Part of a small language model's weights: LayerNorm before each block.
MLP neurons of a small language model. Each row is named by its layer, matrix (down: output weights) and neuron, and shows model dimensions 0-159. Each number is 128 + 24 x the weight over its row's rms, rounded and kept within 0 to 255. Numbers have three digits each.
After each neuron's rows, "fires before" lists the tokens most often just after its 100 highest values on Wikipedia text that the model never trained on. A number after a token or word is its count.

L3.down43:142138113149156126131124122108205086096138107183106104142115132098172110130096172145123133123123169164090111150180125115123123151142118117127096146118100082099107180115127165116164133137139100105094135138115154136100146087098105140133151160148128062125140132139148095129154138125137148126122178086128151146128137173164133152135126086159124135120127122124096130093117097119144119127144126102133147109140063129134147119153121116138139104138141125088144188162130125137143116111137118
fires before: "\n" 26, " the" 15, "|" 13, "-" 4

L2.down77:159129120068133154101153101138126197113149119180113134133134126118154140134110113119126101126115148115147110118123120111136100088120132164087108130133151121120152109139116115120149159095113111123151097207111079190113129100140136114108148100107148125090135119142119105140131123110114103125160082105172138106172110163112127168130090135123121113141112144127131103154151156142129151125143123129140098095115164132143139124087106145131148175118130144143119150064142124090165106169134175
fires before: "\n" 54, " -" 18, "-" 7

L3.down279:131154096158139128100106121093067153123132141143159122127128107107102111130109134163136129104055142118099102146143181154091114186111154100094099129124131099125138111127165137112100125153140145163131140136155130122152090149152130099118118090108096153147071135116106174098140156157123102133112082113108120112100156172125136135169139092119165123107138153150130093147157119126112129116144126136110123100129087156121125138143116128115154101160079152102107126149156115152174145136141160
fires before: "," 56, "s" 5, "." 5

L3.down295:153157112120123144149122117122102107110107140161120119121143111104155146111094117120128113142147110128121143106111150133149135167136154146137095095138118107133186078118159106101109149132159058099106125176134115117125122156136158160129162131150135113171150121145142072144128122127143096136131123101105117142134140157115127116156147144129120109141112132134108143098146129161119129110123166100079111058120138160143134095120144154106139184097113202113140124105154153163173115142119062
fires before: " |" 47, "\n" 11, ":" 10, "0" 4

L2.down203:116123144141144090089130117130129118141152127116141094112128130159146126144117114126149130094048090106139141145135113135115125126153117149150158111135128151132110107147123118146145139126119145157133140113157140186126144084172132096111103113090117177068119098116116135156122137142110102140146096112146121181103140151079120123111185106157115112141159108150142097131127115133090116143088108156139170165112097137071142104139145121134122172125150094104121111099049138148115132147139149
fires before: "\n" 61, " (" 10, "|" 8, " |" 5

L2.down82:120126129077152133142132120133144143132159147155161135122109133189101129137141126121115120122065074108140075119099131148147116110131110150126129088161152119125124100125159143098108175104194147143149122143150166169101115121165108130077152132095113134083112144117172150128113134112171113118119117164098118154122136124122161147122117115145140119130144123139126121134133073137113143194123108132116144085109115121099108102125149160139109154118156159114106118072137137136136117179171125
fires before: "\n" 32, " The" 13, " In" 6, " As" 4

L3.down156:123135124098186114116120168108127123091123128150107136112112133118116125142100131101124121143148122139139104111134126139146111134237109116112119115147127086102119121116152134136131192129142114138131130151165167180110083134148087117084150169097106133096083133140120123140117141132091119148115120120125098138109096134138148123094116137118102141117112116139133112112121121159114178163157122117122094099123189170085155141151188140111123104143152149134130151082113127112143129166128103
fires before: "\n" 36, " The" 10, " He" 9, " In" 7

L2.down42:169136131126190128134131137129121045161112141138135163157087124118112123115139148105121147127143112126124112104123120152114128169128130169118192100110133111097074146132111080112108129142148128116099106117155141125151082112125136151106138103176115127192110109153147100134109142138137116132146136127147103126073134094085127096149203162126134122142151075108139120112150140116136117110136138148113190100119113131110161089157151132139141122122122145147111126155147130114124160110118124
fires before: "|" 72, "\n" 8, "|---|---|" 7, "===" 4

L2.down167:110112133129133149153141164147095129159161129083129142092136170136098133110090119133130170095058121081120135131143101094131154076142146161124129166120134131161110089157133132093144159163084107118125116084140138097120144141149124102138143118132077156152115099120106128116142114147141139121150143138116148093135103123109144130118100167165152110081083123137099079141188148135128174125110111175132152141106088105118125148098121120108116141147121111103152143126177124144134127119134142
fires before: ":" 35, "\n" 31, " mi" 6, " |" 5, " /" 4

L2.down202:137115137132111161133104106125141128130155134184106113128099110141148120128129107084115131160132078146127125074134087158086103138122137094120127153157120163145137129116113120126163141115116106121155119118191180099142171162080134125145115153131144087100164123140113128091085123114145121118127196091134085095123110121169130168155171161134145099122134131119147143108140125109095122132179114100152131115123145128084160111156128144144141101134134116146142165147125071122114149120149150
fires before: "\n" 30, " " 13, " 0" 5, " 3" 4, " −" 4, " 5" 4

L2.down165:128121124119207136109130150122139084121109131147154119132111159133110134107125114134144141171127148116142158121129156197154062153089133104095132104102119102110129123121164066114125121090155130149119132120158133157126104133122153159127112129160126115120132178043066095121123142169131113151141122163126097165120158157118124110117166159092118107112132140124085130144170139125145099118113129111107134143116148128093102118136123103098156114121127126117119120156122141111136136117168158
fires before: " |" 57, " —" 10, "\n" 7, "." 5

L2.down252:122140112129169112129115110130123189115132129152099129148106133132109131107089140157146149130083108132137096147154125128143108099104168149106131111165106123106156122117149119118179146123218109140100111118168117168092131149179152114118119094059141137110128114103139086132095128155088141107158116105145108138174146138159142130165131118120119113129117135143127139092082127143124137174116109149153166137124092131138098148109135117122090131109108174155133139073139140095139144129131115
fires before: " |" 57, "." 8, ":" 8, "," 4, " with" 4

L2.down31:118137115145143173094133160149103111152138142120127126118114110152112116132140121111131097171109122161147156143120170166150088150100121148095154098160133127106146140152144107163121119144125126100126101114156090148129117127072144161134105140136145145182128136085079068098122119142136106118152118119126107115102151146096089119087180149131114114139163106124134092124196145136129114098105129115122129140134129123126090113077116121126101117135087154118132099185173153143132148110171159
fires before: "\n" 33, " " 24, " 0" 9, " —" 6

L3.down121:142170099111111114114146116137119121147144142114096170149174112145128159146176151093142145148137188131106113111127105079173131085098091128170148132173081103126108115118097104126124129116127149139117126094180140130105125115151115058114118132117144127125177104141130109078141132155124082125131134123142141079127108177197154151154100099117133139114089120108156125125146134116136117121096097133086127096130145151143131140092130131116100103119157128139147153115158126134114142142127113
fires before: " |" 71, " 978" 6, " or" 5

L3.down257:127122107099127149162118117098080131142131130158145095108121127149135158130102139165141123162101145130097081121132134129137095150187161123123156123142146133124145125121130172133083122127150145144145111153123084164114085150102158108129104133122129106175091182118125115127155163118169095114111116153151112151107161122129115117136134169106122115158106130127160145123161083161122101133118088141114130093089167149159137095157169102129158154178133116089122091077139119102139141145129163
fires before: " |" 24, "\n" 19, " " 13, " —" 12, " 0" 4

L3.down303:128140139125153137143133153100132117123104122106140150143123126137102121133119154141134145109124105101140075130119122084140188099135098139123096145144122196119107057125135131119111170114145124106075106101157166134141157145144124127111140144110089131123075121144129130129139122140152095110183081129143067109095122116133166138112092159146155150142119140129114079182113102125130121133085123169140157132150120136127138133074106174133110132144116148088143123105146109146167135156136087
fires before: ":" 51, " |" 15, "\n" 9

L3.down93:095146112132095151103113136125118124165139118120075148124130149113121111139133140105167133131115122091142118116142167126096148126100117155082152075127115138164118137128149111129074096119127138166118135164168119155158145137169153125136168167162128147154122121090139156121112109092136115107176146122118123115101143114087138149155124122141093112164118122103157145142134104137171083099191139128120200088104137136156121117166137155118164132140096153127116113090116084136104144141102147
fires before: " |" 46, "." 31, "B" 4

L3.down171:131163110094140152129113110163102142113180147146133117107096147156141147147121121104115101163095159111116091116156156136154085116159149122121093132147152117120145105123131158128129172117135143119119080167172089196106127119096119112106095141083148126130119174152093115083125163100125097097116126130130127158094157149128104137140134136111115119148101162124160106114152107154081118161132114116117092118102147154120124084105158135134124171178126129137108095112162146128152140157127163
fires before: "\n" 54, " " 12, " —" 9

L3.down298:090134113147122193126170097119156155130132106182114124127088120170103137132126115139133117108127102083119183129120126150165163147143142123112062128139109163170182106121105157138137112155155125135100127173127136131114139142111103122110096127132130134110133123120103101103114134086116113138154116153159108114115122121142140104145133167042135088131127156125135131112153100135138112150141110066133128139113168148143118095170138138112172140148120160124091121109108097143113110091121140
fires before: " 0" 39, " 1" 8, " 4" 4, "\n" 4

L2.down157:138184086127153147116108153115108112148121157116090149092117158136156144106145133127113139136145111132134111100102122112152143078133127145136097097133162108138074104135106109147129178073158145145138123160051113143115130128124118108137135142097091147150164126126148113128131098136141131113171109132184138135113121107146123136104133125114109110151140136130100096156094121099121126163123134100151140157092137142129118162131089148189134158099116167148126086077115161133141126184123098
fires before: "\n" 33, " The" 12, "-" 9, " He" 6, " In" 5, " This" 4

L2.down14:110152140154106164137138132138126091079137131108124144108099128124137125110118090113129133116133138185116182119112177106165121162152134127114146127125127095135117135112120132130130139159106125098081134130194098166130122145094095160103085136136141123171153145108065106085138124138098097118156110147114126131119104125121113128089150142083100112104091138110170110131140115138115155173099127138111136118121131140146112106104139130139104165128100169121148110194123172171157156125156159
fires before: "\n" 53, " " 14, " —" 8

L2.down53:131107141107184170107128137144123135118179140158163128098108100148143117155114154102105114128098150115167102164124140124150119127122130117140112091134164141119107083158140114081117162125123128119124141136176134160118127164120130135129164118125148113150132167152139150122088137108155099102149101117109144158167059134132132176131106145116110084156185119135117105148122096131111139166152101091122096120135179139120095107128095134108117127113150129120120102065167123161150129143116167
fires before: "|" 59, "\n" 12, " -" 10

L2.down67:137090127136131151132145106119146135152134124152124151100134089115165136126162087083136126123108118090108069134111104107176136115146113115148105135109140156135112100090132120132136113128158122160109072128166178173098094138152100126104155164141136123091117167160196123114117123120150130101133136095180125126144110140140141114159104143129142107169091139124111117113128158141127161167102098151110105116099135130111125092131160149144126127091187135136145103144106176142147148164101130
fires before: "\n" 26, " " 13, " The" 10, " Party" 8

L2.down306:151122137164143135113132145151137092107083109124135113123103120147104119136111158120118172145078114117085172117141134134129098128123137151111104146069135129110103150134128119152130118132126149138137182125163144173120123055120119160094141157130129117150113177111104102135142159139110136137140097152060125163115119146127088082151146115093123127131112127116154132163123141120109105208149094104135141156104137142106162132130118158152120166133152116150134089139112153110078096129131099
fires before: " /" 27, ";" 19, "." 11, "," 6, ":" 5, "\n" 5

L3.down139:083154136093160127126124168083100158109147126139114139146099124131136113149176136118131148127155104120085113137117101140148108142095129112155108079147087153155162100131141169177119104120135111145143162163141124125128127095117119150141147129105117111081151130128152118144090126125101093116077124132121122148117131120117123164155103116143055094119148130099132159112146115158193128132134139068128132150169110101134114063137128118098162118110151148144128124120090153127103119148119086
fires before: ";" 55, " |" 13, "\n" 6, "." 5, "3" 4

L3.down172:159140098151113126108138143174118144142133127101146138139139204120130178082139121142147160136130111121068139139162133113099113152137102191139123077131135157138123150139090112160103133160134138149134157113132134169141139152110107135110121157137078097112120120103098109131108103143122104122144126114131130080093133133117159103162147091081109122123136149159096095129178149147094149152160114130109162132095089135084122120129115135159102103144140131127112071152135142128129152156096124
fires before: " |" 57, "." 16, "," 5, ":" 4, "–" 4

L2.down44:099143132119151111153111159135114138097129109110156154103130157124128117147093112096151113137110109093119129127110105113085137142168137145109062161102103146134137122128171153108153172129136144111131198127143179137115116078132133130138142115101115114103120151147092102117141137128132135125133094086133127223128099171099130177126146151155122118101165140113091128135117129144121140161133131114142099142133107105119155089116154139145088121127154098119181092150105123176109130121119124
fires before: "\n" 51, ":" 11, " a" 11, " an" 5, " /" 4, "-" 4

L2.down166:117116124128132116105149130147126144131114138182159135111173105111170112144163142139103126107110134111163131161130110148124143109143141099137135155094170142172099102164141130080127148121140147082115182150140151109126134095118105162150115084132153092120152145150115153149124124131123126126144132136149140143138099141097123198123116129119160107113147095096063125192085117132097126148124122120090105121139194132089126122106094147150172120092127125136120140104170134158118107103131148
fires before: "|" 60, "-" 18, "\n" 10

L2.down285:138124096130132128146121142116124122123125189120092127132140137135145134118152112086120131112111140143157158118111098155165136111126110160136115117131120148126116162119101130141103168131134125129117165115000168126104158136120138086106136128130110070126131120128106107146146119119144128102144146091140092124124126139171152139123137124126118137146134133141177129075114117079099109156128127150167135101113156121119087163148154135111110146155149121168123071077134136147107153156115147
fires before: " |" 52, "." 11, "–" 10, ";" 6

L3.down86:123123133148145090120113068143129188145164082134098122124116151146105135124106120136195108140093134126173155135102118085097133140135092124122111111146131100084163115120177157141150145093120119148136108143091098160135127179115128127149126145108096095150125129173155101143114146135130119126162122140081121104103119147124145122108138151087134123137140135107148086143112133166129141133125146097123127147142133136131088134104116146158135187169118107092195140136107159175127129101122130
fires before: " |" 33, "–" 13, "." 7, ":" 4

L3.down50:106128109097148127151114106137110109134148125137164117083116137178091150154114115111126090158095139087124098095094119151099118115157146137125101122166092137118125105130163140123081162098131111128148096132172109146113074150114171144157140142110076121148101139137113116126150166141151134094118140142142133132168157163106100091110112183121150102152104124104108108120164120164152128117138121097089117115111150129176128108156155111141145156165099103082121114108132174136104119130101150
fires before: "\n" 33, " " 15, " |" 14, "'s" 6

L3.down110:127158117134134144131135151093133138125099213141120140102118102128160101128136127115099136119128087126153125096087093154185140135123144156144140114120139127164128104134111109108165137101166138093128122112012153112116109123143137104105132133117114109097171118111130125126124098137178111107143133139143117115141117134163138131150119117078092111131155121132163135136109127093140124157134103161157104134123141132130101134136125154170131137102140138175133102071111145160093123163094122
fires before: "\n" 37, " The" 12, " In" 9, " He" 6, " This" 6